Weights of a small transformer language model: 537M tokens.
MLP neurons of a small language model. Each row is named by its layer, matrix (gate and up: input weights; down: output weights) and neuron, and shows model dimensions 48-175. Each number is 500 + 40 x the weight over its row's rms, rounded and kept within 0 to 999. Numbers have three digits each. A neuron's up and down rows have the sign that makes its largest values positive.
After each neuron's rows, "fires after" lists the tokens most often just before its 100 highest values on Wikipedia text that the model never trained on.

L4.gate198:484506489592476447524425468526513490531452518450555501516471588540505569476503481550500476525491436480522476474536517536508511550560515511508497511519519459485448528527455498531550525458561421472527565453460477580499538529501443396481466564564408495454447508425558517534459408495506547491507523485531497553493489529422524494534486524628432507574470437542489501477520547471469534509526
L4.up198:440501470570477488445468498491526472519492543439473443532534445498441533501477560458519479513522509482499447507509503507489528497508537485466545513488504514433510528546481543435508461519461560426581488488531508491507487508483427568525462525521493542520576459491474522545473438424416488532523478478515481533510499495525501565477527580493467486466556454535510463478566411530475421438549
L4.down198:483519467547477477434517511545505496425516519469540504475529551469512466495585489527587510511486441467474457468469427511496503548463569554502513508480503545521563551454467534502489492507452490499500457505479523468470502507510441502456492467517468494479492418519528548470503475563437498495441539494434533504477534521430539475496517488533463508542524497559473469483497465535519410459565
fires after: ".\n\n", ".", " (", "==\n", " ==\n"

L2.gate433:457550454501493513491587474475485480475459504534437596493488548568486521519542461520518451473545537479514501487479551484388480458546510462452511482489455476462472520598447531520519456427494440534433490569484526498491439565592525515429413566502475522422498454457535478442572519495477484529422517552501503527531423461449502518461493603505474513529427486463608547500505480493535490462445
L2.up433:530521484492510552543473503542444472519563504574466457527543425520460460441491538526550449508529480574537509493504480507426485506527488465498574500562514486556440556507515528452525526521545479497592547527504527515485516443499425508499438534473480535457481412527523491483503429511555450416549429527530503491485470449491455476535474539540468453512442423505530516527503539496530538441494
L2.down433:409476462608541602497617462453514483449546436486460536524454511567530565518543490498534485585582525483456528431463439490437543518485466462562463444509535466473511496469471504460491452515528474455465494524511522486561476517554506496446523508463520458445492522527513475512524473470551472494485480542598492479515533434498499533499498498445473464515586469469464518472490488450551504520496
fires after: " g", " G", "G", " M", " dec", " gr"

L5.gate687:521426492525475500503531456436513560476472542529580513505569490396501520494509438394524399463485496517433472476499489352493500544475590546479490486490496520509473520536504490513570511522523490468559456542476534479517562504495516497555530500517504556498511490502507457495487499533462500529478564463485485491523535476436480529475458663494542490473491469489502540515500523509499447488582
L5.up687:474465532484498475549452491454472427510490532506552463473472505471556496480495550496498481527490486545460489542524504559474571494448492574483500456537506538549371497484452442467528529537467536533479443515479538522487458546515520497462428532531463514508481489482518478541518543538498486459437507475460478499611443533505549460490553535467516537472485533435511476497445599420566564449539
L5.down687:558528511494466436541506539496514455554475496465495515504568471512467502528504535535493465516557463509419490536401550569486422525518446487497456398463548473511569475587536499530486498480533583490495543510499432469508511519481544441542535530458496471543560545583533458455513419501422532478455556486411549494470547556496427520416468491539478442511508477542484478527524474448537503509495
fires after: " H", " W", " L", "a", " I"

L2.gate37:461453421472515442471578476538440494457428489485505535542455504466551445489431557455522494487523593560445519472476486470388475556490509513503499488562466456507480448461505491474506475449488442514474520548464526508488467442505516521573454596454495518535536474451491547485440547471426478513535572458546480493410482510491539467524509440524468451506562524526465534496512565558533524496544
L2.up37:551510518467503510521492459515513444460533485478507510501521570510518530488407491456479574537468491461569480512443496512530532515518514552412534460436431495507483464471492440506446565533463473491557551540530529427522461513462496457508503515506505551587511458502446516508468495517485512514497485497433505527441464574490493510528543561445500553468512432467527499501574470526573538503510
L2.down37:578529440554514501418484408541483482502466439478505455484405532488490505536563506535500476482537487540538517456471476571474479522572440490457454468520583566498455522515534481441452523459495521507490436499510501482483471518541455473515467531519479501530474523491539510486427462523476501482501577527480532518468432502433560481541554425536482521478506427501454481533496474504519521500520
fires after: " D", " d", "D", " Sk", "-d", " ro"

L5.gate694:509534533510446481489502463508464456569489435409461512489481451492486440579467491479450433479482508548528516555539512509399568516543487507528485522494464471540378471567456553560546435508488465450521510434498505500517455465558463493546514502520526511512465508513566482461464489476526432440556549487483493421542542546526531470530462498541514467541558506534471500525511488521460482530505
L5.up694:545488512519474513537513493470506480462535514500501516529568491501448513499504528473501493524563480492406481591497461483542511542433477502493510449521510558508539498503528501531544491538531539485490496487443513489540425500586399526529557569513520550460492515503477477437526523458477572512505533441512515480469493462551493460498508518474546518513556559479538465464568527547501472535444
L5.down694:517465500534449593504516542558550536494505589533532488451530500486431537460516468510516533488476581495507528544540460511534503496553502491455484514533484542482525530500516502499499518460519507445521522533461419474523587517463544471499492587527481504514478529528514449424503508507472522471499477435418402538493526547447473453517432554465559512502561471431437563380454567537486531497475
fires after: " m", " M", " s", "N", " Y", " N"

L5.gate330:484447413528550526485432419539488519498506482553467412558499473507450459467538500510464454538556433487506484559458500492550577554494470462545511508491491526536542511439515506451539454563484491505509501588495496416520376488503475458593442492473425487453473479495571531493529392517518455552472566585534480525505441559497488487488479472489541406483523558447517445468491535523479488502517
L5.up330:447506500535478542523485465495475554466610521462491525477484434445549545489510502446455497527489525494506476434536487548539553493492445497509477508458434496462513613437488473451518511571584506485546575481554637498491527526507490448532512446544531483459436514435453509492465455407498493493500462495542533490525577523534498524468535449490423549508462493540536496532423537564441525521449
L5.down330:580503514542474524487577503550535502518551529500488526532530451476523476482454442412468469473533532563510505499465526498466539441464519458441516514428477452447571470505505503456511522501492524490480436502501487496533506465561528437563520513511446564484526522461521545519467478519535551580440441477532570538571451437498496479458534440502454544541464500502511432518397561466571561460494
fires after: " ", ".", " about"

L2.gate702:493503486460457470484551499466533484552547469506485449445420618460485478512538515526416529542516543512463495483535450499463530469560379456464501460500493517482531543491520527477514559469497549522487494531466515548533517495499511503500490416470540444487501502522491516534498539557514511449479536527528557533540456475541418494512528471511517530523509466522516553538539523558435498537494
L2.up702:580486478523455481425543511516507485519495540484567519510547519451526504432495432521542556480454539576505541483517500461541489496462481448482491457564465510562480512516446506517416502430480458551486564509445534399469510552498487563472478503533543495461526498522495528595524438514540510516584484519509456483439441471539501530600488606578518427579515523550521446499512470437481471546522
L2.down702:453495480519523513492537457459523467458425520533520479558492472502517487467541465557487484433453482483480504495506474529510522480421478525456491491399431605543500490480452513489515509451543493447520516428537557530520434503548569518491493463411533530560473512528526560478456415545498481487590434401489543467477515477517520468468510519572519514513534498524519602558592478582559505426491
fires after: " G", " g", " L", " d", " C"

L2.gate383:523548506386512564482443548459467488544485514466503536497506497462482408479431612497576519504533533486481528558532521547508484500458490547468465535549464536560450526548460505482545491526432480467522461480479545488502555559478483502519503493538434475491482519475483513414465507447468546511379420472500473462462533530519497517497468525495545507464426543505420565480499487447570538450495
L2.up383:494485533560514447543510499453391528564517513502546525503481568444508506515528527564489504505521476537461491514482544536510484511492502525425524460490421433514440513564464486491489477514459432502582507476477532572473518454479488516514536500482462420527389522561590424514511455527512503428513502396536540523381496493550516478496481517477491461570479513535510568457538557403487518535448
L2.down383:469458494451520479480518582509483477419467514531503560581492468511489433525525523480469543521514487540491593546446452415478464477468475488483458444517520535430503572468482502484495538604531494492387525464523495494607461497558481458525502546525486485568501490484469418464525515478486463557450524555416484543459499471447460513503503466453518469470511517465465500491564502600496507449519
fires after: " L", "D", " D", "R", "d", "L"

L2.gate374:513481483445454513474509532554449521523517504463531570472523450505494440527480496539553533565484535508509513456530524468474540507564504473527451551538480508497391448455453502520522528468525473538460470495496470558532482508491505538508496536510536517524535557518608481549473529566483488507527514466526548450518475542511535501449361545432449572490528548489517556479511424456524516515478
L2.up374:461463486543408470547530560514473529461476473516545540510537474527534445547508526446569485501524479396496512544407523617495533500548514493510494458477545491517485461405474450474465526597547471488506526575488471424522544588527475549569428568446520533433545508529465482438549470539482555581456526497444495485510487474483560519487501488490521540508487542486556557560500510537521561454445
L2.down374:479491490501402457484527589509502460472503512507522550535480458489474543595531450534490571491539611441499542493510493511470507545429450532542584472486451512478568446532512542542481509507466439485501514515518462520534568537468527523540517523491479478492461534530427476469470424514508438563503531467480501502510552479482437436548454465521547515503481480433441509545585434500518501497449
fires after: " M", " m", " S", " s", "M", " K"

L5.gate595:499505552453495478429476478475484515523494497481492448492497523398479474580537511437576493523449495453451405560531486504498447450541564501490510450504544456466595456473469573561448508472471523505491524475444450476494405486504441421534426555431462501447506576514462457436505550547508454534475448564549456454534535505492500530493575540479481492462467581549460508504475513583475513509520
L5.up595:492497468521491518474489480448467484498390487479487504472440514486470476501469543523568462493488565422484528516510506488566415532406470560531426504508493409574522360542518541480535608536520534517541475524479522458466459500429582516494394479545489445536493521481488463485466514493504530560535535483495530475546521484504525492506476576508480458507524516476535539545501511504470553468437
L5.down595:467503473519469495459558445484513498501494517481525502523449502500528500497515431523537503457403522498536428511441459512503540588503525463484463440468515401517565441419461567523485562458482519415516489460499559509471433473507458493543521480494511499502438442473550489478487553555565518544480454472573482526499526425478536486523499523431540408436484531519470492498475464541458497532529
fires after: ",", ".", " United", " in", " the"

L2.gate345:457529572537507485509483486570493514495489397497507501476522467416473532506474477575460505401494509541458526551472452496490492488446539502488505473540540521445518583450475458561563509462524460464528510507496484480486526541482528487462462512559454421466488457512537493531444481509480527583576552525480490471450509496530521536492414498463502488479516501453439384465524510529497487468569
L2.up345:459513469460491537503407465573535431472567488473466457505551518473502456507531592464419532502488496544510454519500530525535503507496398515486493460535467484504529577536520525567489515489475459556531563488506548526482515495466483533516515534476604528512515557475544521506512469437474435525500469475502541469514483538462444500498534531578489426525522541522505508535506520577523463575439
L2.down345:500532516497510535411534434595478482509564482485527523478549469516578494575521533527488441507536483548486502514419492554436454489439487515528496499472535519475496538462478486508464479562465486450494531498502567478446516539482582530521458448554441498485502499479445441518522463393525457527537484527501486560552526505435461463462452559502499501467464438504474465544575558553478514573551
fires after: " T", " d", " t", ".\n\n", " L"

L2.gate653:572450521489505492492501457568513487488511527490580516519448529416503523562467459610449442470526514536483452567519549522533482468453486449527541438503540507496531515511511478553481543559417491506479515525409476448528515483493515580453572549454515483492471458482544540493512529505505533458513496568514487468464499495525453520587444555522491481559500485522472547497590457523488490495509
L2.up653:460479443502502555457437512477617502493478460469496564459534497495500534473474597491507514553531571481534568512559554499508485508430470480429442469535424475496490478477498487490390471491471553506536451551542515497522498536509504508463475541545584527452529445559442441507505488498529563511493538451460507539549530455490551570552501476553441502411523547499525527495512471432479528521514
L2.down653:502406586544547538539525478443512468482517553483458472485420539553458445529428443455499480500485508515530470525514515543429490586451473500506521442556561527473498465537458520594495470533552440515477493499440434477540531461479550494415544507524392567481475485475510449525527423498492437581477547558564456503500525469578519502531419473544503431517461494464495471506539424512469569525538
fires after: " C", " F", " c", " f", "F"

L2.gate1:526526549473523435517538496469533573430472440551515436438497466484533527474505479545482455487496562459495538536570453527488417532491484497431539478495467509485528493513443498612475542486514445504496464487542617512433472557490536525531517519575543457469473460465520448533457482530507475469460475478523558547512557463462562422464467500514512562574488470515513477529501476468472519475514
L2.up1:453496489476473478483546552546471554438516449515512430511467461485463468520482504471468514539511404497543549531492520545514485612547529568449543462555439514447487521429430533509504516549466525546485503525590508494454424508488541507501462443569548515521531511453488504450461523590436503501535603459570535449518496467521511462479483447471482457466546530553466467540474472500504567582479
L2.down1:566515538451464507459507485561487483529556530570473546481560458616433549483509481498521478449457474512495568477595482500487518452492593509529482458520504547560511480460493497533494489486465468466510485504430517552508519497459436542456542523450406599504410506492487532454480519482528568518596531514530462557465494488482521522511539544520540509533465524527496537503457562462431492498509
fires after: " G", " T", " t", " g", " Th", " P"

L2.gate41:471488573485496496398471536503466589475583533544487498504513531511521521484445506492470495511508522589541498590514417493538462482454520498530533494531462529479494512408500460531495458436425445461527471543512525550497489546476515451539505541497483519527494497465477500442477454560462487478536482572523469465525517542504490480506414520564505438544465499562482485467496476485527489453406
L2.up41:534516499539508474478476499458508521518577457535504534548463519522530462426445509516506570505553489490510487490463450473481496461450503531403467426490512500439545529509459455493526500515470409533531474513475557521471533505587574475427514450461488487561504506525527503604561499469454494509545441469507456422450489444543482512523511497467506470514516484519524485522523521495478514537541
L2.down41:603523519551512582578459502474567541512552408498468542484490480554523525504515410474429550527484554512491522470502490483498499427430487509498507540469539578510440466554545502534498531563429534493508529510524494488537453444425510446480560567544452473500437526435496516530465399492478427516461477543475537462487448453526543515486528560481482519449543580454464457527482490453549512530532
fires after: " d", " L", "L", " of", " l", " de"

L5.gate536:548488530520503518480519493441468536569422473535521516463506495572581562553553563457562419513487441441418516490499437536508499574515532531418545497533565511515431470485505456495511515443522482488537478511496489475496508483483491517487493551458502535535539519512504512504501489542466460544482504485447472554486483459408462520604442540580522488509552578545468433519495525474490489547455
L5.up536:516465508499492526488424469452553481554500524469500487528515438503522543499540477445506470479453492436417462562543582594511534548509503465473519528500464531518489523565496460516453504589475485457446574555522433471522484528570556451492534485549501494462547498525533442505492528487494546499494463503549512492556497495459495609491512517472522515559500488451465499481511497484429512458452
L5.down536:515561503471491423507541503529521510538548501539541471434481402510475493518505483496520469448533511560485439480572501561506493557433525507550577481561513489530490532551475480447519554447442492497505508459459496484562495584516489484571532452464578506504585443543570536423499398466495446467542508541477495494456451548513478496494483575509482528447513479519550551527510462543562560536535
fires after: ",", " g", " led", " to", " H", "ed"

L2.gate668:550525452529485528552551507479566508484480503538529569489467459427508478508472576435470437499441524489560494493537485492480549462490615515572419527430501474486547476506465542569488518510496484474527467408602590551589559492570524534496459510489538531458455527520602542489517477447439519469598474434576483469490505507501509536484532545499539500547500508514495510552499488502548518488505
L2.up668:461552527615563492500518529469522533541479531553536517446506580520513494483581495432487480559523492483472524575498478457536490513441516477494484437519508471515483416471498441481515588528417542546501534466504475549495531518499414415467531497535424465554458440467467566492486493506517499586494467428594508442457483508497458498468503516509502516544502487457441552496464488518461526567520
L2.down668:508473560440476480518482447533454540411496393562469398527470523503472446515560484556467500487452448448414517473505523465392562489465506435492515484532472486509533547573537506495579486507521481545483540527508484486471521502547527522486480544496497493488417507455441522461546471569508460501547565574540479565495550534469569422454520447449491474558500515478450539475491495533464461425501
fires after: " N", "n", "m", "N", "v", "re"

L2.gate557:517445510502540472487474480498456505502425493547532482539547417525506506549449516475485462500489476468466489519586522525484485483490500462502528415536509458501553393517520452475546496467447506551476558554475477432522481541521513490530492486476514531519488512509587463449542535484476541532526432603498543590492459533463490512567482522454553508463549524483473466531528525538498469530512
L2.up557:474514527496519512516566479494538409567514467476536467512546499464472542458421479464454538469506568448559551560496499487501520544569461518491509562503500548494463470528489519468534501500451511512542540435476471513460563499505523435449537493472545541534465502544490460608490459396515522534527461502536479520507613465499532525483431549473558526483475475460527507496573431483460541562507
L2.down557:446429462537474512493485513473499543485494478455531497576540524522472440489488508487551467509466558473480503458469458506424490429526474512519447496475433566503518427480477464506518468493542491562482505483524499556508465583479507437534558538563478556535511491540467496465531480576492540517437547516423497517541556542547537520523557481455461509469512476452459458511438524443526489490511
fires after: " ", " V", " C", " Hol", " D"

L5.gate215:460534567538529459450392439491394496490466449453535476396514506515469552471481534493495444431464507492538481570509537511499500468498444468512539473528553477507488500490478485417473559499489505501581440487495542435512523568524548539504434481511472518539462541529511443423461510478439522463474538517445498444457466493449444523528556508497446523573511519465495562509451584506466504487483
L5.up215:565500464470462475466513512531520442478536471534453512508491564524518512566478483539533508437498485539586521549512518424513554510502461386456501503477511503512433528442481492517538464490498477556539454474526505513516519493572449548446557482534506525486545538532549479509450544484537468492551513470504412441524450449477550471440479523532574472534503498483594542516520596444480458481449
L5.down215:430433506537520435455417495475407509444495521528522473499505532552481542440474494521450512502520483511467521461491468552508510531497493527559435432478503501502514457511518508543439437474594491397465525508473473528529552535554531503481410448500482509501476484490487470499493454491466487520468519474473502429537489480492470485470594571482470474559518402487580500496500548520511452473465
fires after: " the", ".", " an", " a", " its", " and"

L2.gate388:527561508444599534492529467579511516477495454550534474588510447528508462515542496499464517438493526514450509447508476437524501472495534505508519482432431522551424496588462436481525486512497566523543511509473534598431503472482507513457543625506535530542486513496503515509445501520525532571428484417519512537512502523465478502494505516470497599458453472447526477478484518477457478437511
L2.up388:565510487461488508509462489503561449493497664498486565572473510481528568519453496526564550484490511427560461510514568495464442525500503572506540557512451554550538552486507495540486446503498511502650471494486484478510493450446515498472562507481462474503510520548426472479451520448415511468488447518445455496527403480540512551521504517517525414565491443473471531482454504483541422523451
L2.down388:456547532477536458409434514532582488530501457458548521487495450481464477426532488460531530424462532500497469489505557489556469515506506500529447508470444529534509486544364430549509401511511540525570489499480495521465541525497595494458556514517435471485444542510464506494519557469449493579470473473544429497523448568426443477539488464489490496497463464447558485478506523545513488439518
fires after: " K", " D", " w", "+", "K", " Z"

L5.gate278:476501576590457477514523463495527473551445504511564475485544464580445513518529460459512480440528535482455468446552558456490446522460486450548531526501547517458446482488516534485583458516426447431547457502469522486582489517400490555432502514464471542460576514462527509553479463498515467497509438518489523497556518517577508497576550510527494467552459496548510546438430525510467438513472
L5.up278:463446477488537479538568546457529526484433463477515470474439562544467470495510447521472493500553505570549517572504496447499526521554513574494492482428502503486466460451539469516574532497527514509562488517451425551491477520532514465516445480504493500497488467547542514524568463513508471487490558485503569476510501437485500487460515474547390522497506442459479465435523567575480475534523
L5.down278:483537529549441526504510527599544451537549500391534555427420561552491504435398518475550495485543528447530441448494529507530552499476525481497487460585542559482517479542480495503529550472504506520560459528430515537423538495410511481534505487489461471556536508495458532537463494498435461490434557464496505481480531515513500547492439496403498479503427540583538427485465459520442505434469
fires after: " ", "\n\n", " (", " is"

L4.gate170:515532592513474478454495489532448447535448461466478472456460470530529428480482469443501532485521434452463517522495506481527587485455520529505544530526459541534512462471420500479463471464430501503523496531488528493503581475486574505517511575534444509473527454493487454441481504530473539489547494455436527559433490489456434516466498548522440503489506544536516539534467529525560547528532
L4.up170:493545478541490487519528441536450460453504554516453514496460524454517473480530575493523476522520512471487555533451495535520519462435445491520467500408426523475458494440426466490505489467372569466523521484492540491530504578484507541556503463553529471520514462451457377451518484493543525469496535524486525484504476520485536575484545585549496497463509468507473488504474545533506462473481
L4.down170:490466504558505553455455460491536474437473572573572504504529488540503527534445551527582474445564498484423508435503518421519499516508514517521551480481522513510509518501508534513505486505452511493483493425560552503550562404514474541516546426521444533489455506511485530459493537511508481545466528456452520489498461507508472514573512510512506472514484506606457507511452528530516423446590
fires after: ".", ",", ".\n\n", "ale"

L4.gate237:479483461517543459436517555444542527548487480483511493503555472453487526416523579467528482521494472462518513549478457508494551495527522459481543512513516509479481468424459524504480471464499534432490547478528552436542531545519430544518486486487530528470494513523522536473489446449516469511443554475589494474421478508497479462453495473544439537501386497625525497514489605486470546513437
L4.up237:467460483482487441500457528536469515522545474509470481405515542439575644461448510441516526564598512465519451523554562446540491584505486470464451478524507545525500446433441538494484582476549478491497592436518486528534468574593516498541486362473554472518507529489505482500492535531492537528490476542454528498480443506493519513451532458542471567518499557472529426548515513549480496484457
L4.down237:518429430466463541506478548491529512454595512469465516518503508513499582547506479539449485537502511489525487447491552500445496390521450452429487493519457524502579504489485480452555489453528458515506501556496524501508541462542469523525492474477553481538558536465463506528540453474541443538430514508472483486552445445476494524453539467513490549507574560484461505524472520449531440506508
fires after: " "

L4.gate42:478496549441488473491494490489492471438483494491561462583518466521537508493449496448549443513491482495547451446505522531414551495434519485488519570472480534468471427588444473526469493549535523530461550504477566492488465493468501505510430446520519498439564494541519502542502478439490495443560465576500529502554475547542510535470476434451476499550532416492580529518458553546540486458457
L4.up42:486553515547471533580407557532557532415499467470438551436518485589448522492516505466435481414544518500530525513574475504465557453470525542452491567466510502478576584512433548527449526496531517588506467522561506465555523545486497548498552498453447546543555536504544553517515499484497521507527471577474516473512484427460514464475491477521509514543487423543486467529477482484535478501556
L4.down42:529504490468443540482439537613489549492590523510501498528484585492495401411508501457470458524542559575533483535461467568520459551519457456469448527429509462500457521447416492480505520488507423464443509477455496500482523470475483550469487493539523453577465468511480586545437560499472446527533494432380469521480493423484472531522527539431535482499470524442591493498510531506467460500527
fires after: " |", " one", " was", " is"

L2.gate321:567497524458483478400513566547536500505552512472452518501508517551533529442481557551515563503488529470535500526532471468505549531422501439536492482519525508476523492471474465493461446471479467499535537480479553533565536523487463513444507446479547510487498436531500452514538566463459469441501457493517521542539470510549513445514539487503405512495462528563523449500529477480461467450538
L2.up321:496505478489452499488512461488553477463495491544548533550524446468455556524429497525537513498502473501428454477551487477478452502474519451550483551571513593518539456465475488488560494484548591490393519475506483536551500452496458491489450490442475445562521576496519546559509462491463519466489497537457443493467580485566542453479459441446500508509484494545515396494451524486472496523539
L2.down321:437525486521497497473481523472477508498462539492524452512493513516457493457521557519499504443500535547474435426504530369474446565593572418534494485511450462467480465511398451515399453550505447556514475481527472412495452476485462568514517508512454548563479541475504523465442479482507516503523425537485492479442538483478457555508528459481498423503525581449506450550522459507539513436498
fires after: " M", " B", "-", "u", "|", "ok"

L2.gate563:442518495472539499550524485491514505470478523477523508548484500479503518472477573435518542516501580443472458534563582494526468513448490531531523446536503535487494466489472476557541455484479556527520480488495553492534516458546472458522575493465497504480519468490561545487484495474501473498462573593457459515530443587469499510513491542563526520588443412452529495527467495502511499461501
L2.up563:571486438488447523506494471426469499468510535579474457550589607484527523480524522470540471478510454527494506434455500489532512499522543570512494499597434484457484503481442586541542529507506495460451531534505504484521449500421518510519541421501414554469536494491493535542530555483502440524448512455532488500520509479502523494486463546496461511539501537536453451531454438512510517462546
L2.down563:491483504503555509461452561563479515447521558550499522525471503437519492480479566483506504456466500469518534499465534535498483513484536551545545491598491541519594451539538515516520579535502598505510487485535486512536534471534460524521580517454523488510536469531476503498528485559488556500489505455491491474513503527476470481412583458539516516548546482511515474492433477513457486511480
fires after: " h", " sh", " k", " H", " t", " Sh"

L2.gate13:522529524557473568553443563472500486454587473435505460498550590448514528541450539559508491428493450469491481529513546483531530433506490531453462464455450450478480589489510504515504513548471559500539540524479455532499455431515476533474479486481451512519503530469480437511495440472475548497422462442514508532517465489480516513538493536504515504538476511535461537517434491477478503497422
L2.up13:476454526518489513629479480501520538527470454437505526553460451461478538470491503513608557416596503484574497536478474473510431477453468463499478503490497436463482490449473511446491472472523519481470479534519469494470564501500492493414576439544530518602477514429482446524458512477431540468500519495479505462548534488518495611544464480471552520494502552557532553471506533474436491541419
L2.down13:503447549523420519495499551510481582541493503475495508511450417447483484488522538456564540446492522524480516502544485484498550480529504460503465564477493538502538478476492524486448466545520422608464474538558500499429480511444515546495499391487484563509471544382548458563433564465516550418535470508528521500502498479532560543477562507430499503541589555520482515528437552522484412450437
fires after: " K", "-", " B", " M", " D", "K"

L2.gate138:518415552484515519512503519526508423406570485539564537512553457414480519492498543471474533534467486478452455542502516410485422561520444492444525505475521508427494533504568446538414569517434525508519485541515467511484429535491469563484462510498506517508561531605539510501466531531513547426543503478481416433519501531473492486453531504495445533444455461468540470458539564471510500607466
L2.up138:510530515489512471445580466482491548503503479488560501502567480471438414475484525464478430549515512497509543508548474530456529434457496404490531533539504491516485522515536521549525544506518546503510492549517413537502510480503417493494468562474411424490486505515516508481461493516498534443484452498473468503515460452499454469479550506476512518508470472418429542590508414545462491460492
L2.down138:516505551581458546510570472499499503500531476486476535531472474595477476533562467538577518476448495540476474467455502526506498413510517462492557542498480491510458479476530461490530485436495434485489544514509528496437493478476482459443519529585529504528498480462498519501493478611451486490494517430558473612534495452460576485481480508487442538400510497492496456511418487535456408492485
fires after: " G", " J", " L", "om", " M", "E"

L2.gate684:528548513532506519555461474559541494505570477460601511532511475535492434445514509474522468505530586471465470511532497477449548549491459492457503450565508539540469502467502531459531438502474453507528498532485488520524562494545465493499508591492511503526482587508468481520479569497407460495465573527499582512469506486491521385477543540505577425506468586444492470450551502522504481516511
L2.up684:550541479510510453467522471514518561539502507552500610503506495547507490494499494510530546554533534509515518504517493480494476446529463511487504540527482469549467508474582447443553446507493468495478438502491417483515449481542510529491461444507546533446416507550519502490527496517467494483550511462534531521508472523511551501519549462523474518590510575476597523472445449513410539446475
L2.down684:479487495523452531534530449516544420525480504432541496505497521518475476522519524475545509541430498556511518566459437461508518424550470508493565469535550513476505508591637542507458503449482487511574544479490484434471491482549533526463529516484595592475449501559473480531414469521462487481520512510489498506485498460519496433488560482556563474515514538496502505529471535514487464518515
fires after: " s", " S", "S", "s", " B"

L4.gate332:567489463526564544500494512446524476485501533504536438448529550440465541467487460524453527464460524498472498511515557546530468478398503479530537520495441476462516550502590519517459529561518481580523436557509498524550545471469529453557532590503474427516555496559555517545444515457459470451464435439497503541484535528460558521468536526508532474469479452519530534534516423567520538427505
L4.up332:484499439489479488487498521446520445438477491505423486513569468447508514461515548528457523484511506558474486559468577513516480493528424483545507489481458458493455463549433516525464468559486508436472554481518504493479579506478537480443522522485577497504533457500512408507549490453532567515575497433477494584456504511542541554537533553498477491541370567534389514480519495585585482472511
L4.down332:468551495497541503454522561471453498540504523539471466464512510516435481608487488477541457501461510479487522463535460515537454475452548469494434444450452480407458451551567466492464555534511499492471525578477541500534542541478490529515548547449490445502530549557501521570526423471492546422514506484462503458492487452499543541549509477481480464526538463529486528487528524484468483473505
fires after: " L", " H", "l", "C", " Le", " to"

L2.gate262:527490488492508503417423524537490565445530460563520484590503507493507527523516550465554467531432510451510493465486541489466479470469482452489552448521514491523457489452511443526508504493429443484457471470511488584518523568496504465477451510541541474528531490474547454502408479529440499525573563536573504510497540479442462456451445523514480539510396463503447493497517506461487504575540
L2.up262:506478451487495433470446526554573486565568486515543508542596524533534513538479447488481626524525498604497510574521504526405542506438423593399446422455507526486522495539568516545477500376533463530521467471536527479481533547553490508494534541473457559510487495502509453512508500465553454490467447452519518510564454508501569474508504507407444436524492488513463531464482541534517523464488
L2.down262:552467459486498469523491515468467488504515480441527449497467482409442476439529525520482494570589498461495442506551486525544500538458483551535568531521590559515559448487478611482555526555467569492492480410511499531420491486545484457565475459422509488468531533522562441488547486495478497507577472484537535492503539547464552502513496482500507519537497616572506558507487465493513537510544
fires after: "R", " c", " serv", " R"

L2.gate154:567464519521496517485510497516475484482555460444542431525509479530510561450499539414494500528474535409559454514552597473537526578496523465618518490484516505499481481457522511491474497525410517557503461504488503515563449430552530527490490472501521537473490516548536575531467531474613452467456486473446545505464477537482515483552504558565549533496510506453461488495509488475474516529549
L2.up154:504513504533551532498418612530576480527496406395457468499470447465535489465471480493460508524546506515564452558442531577496545503522484412497478490529567477473493516457480500507463563550532504463530537510517497498541497494553480527496502572470502540560517553499500470616522497450467540539547474501507533506498465550505622452486471570492529496506533508520571416499455524507506470536518
L2.down154:494517524549442435425561447544507458524500492486534418504543440496440624571479486596473541476460449492506475478449466506434530464484556554512453489481558580505446500541569480489468552491488539517427545535452514461589537480535489528477505458447525439467498468546528512498535492534508470526524477561520427486501502456491551472492487479504531507511471499425514558515488532462539603539476
fires after: " E", " C", " e", " ac", " c", "C"

L5.gate189:473503497463529528515509509498445565541507497554489504507476479434586491532498476504555490461536438516555578574492440458511479491509506484454478462457594527457501524463390521478522570433490540504509506490543466504429525575580458549459475533491522476508525485516527523481526468562492513521500480456437480483494587450510538481578542552515534461496517511500497530479455522493518471473480
L5.up189:550467472568471535574550419505448535503467541507553542511499472556483515525507507556552520464543454494485446478492489634526511561458573430466545476514474443485491552537569504482514490503525576529573478526422512521478460463570481474520510550494490509488507487454477510497481485501442467517538547553438453516502505457508462539453513519510548542447502488401443454474525487513496547521485
L5.down189:484565469529482479509470524505565533495583457485514563551504459512550523566538458480461529499500452508504489472457426490488519504521490499533530499440518463444452557466515538574475458562488521510458406492451461448512457515551480537512531530506507458566568520487471571577494582521528534524556508495542587477487496509498508520525575586540503502537543524446469447493531514478519477512599
fires after: "M", "C", "O", "L", "D", "E"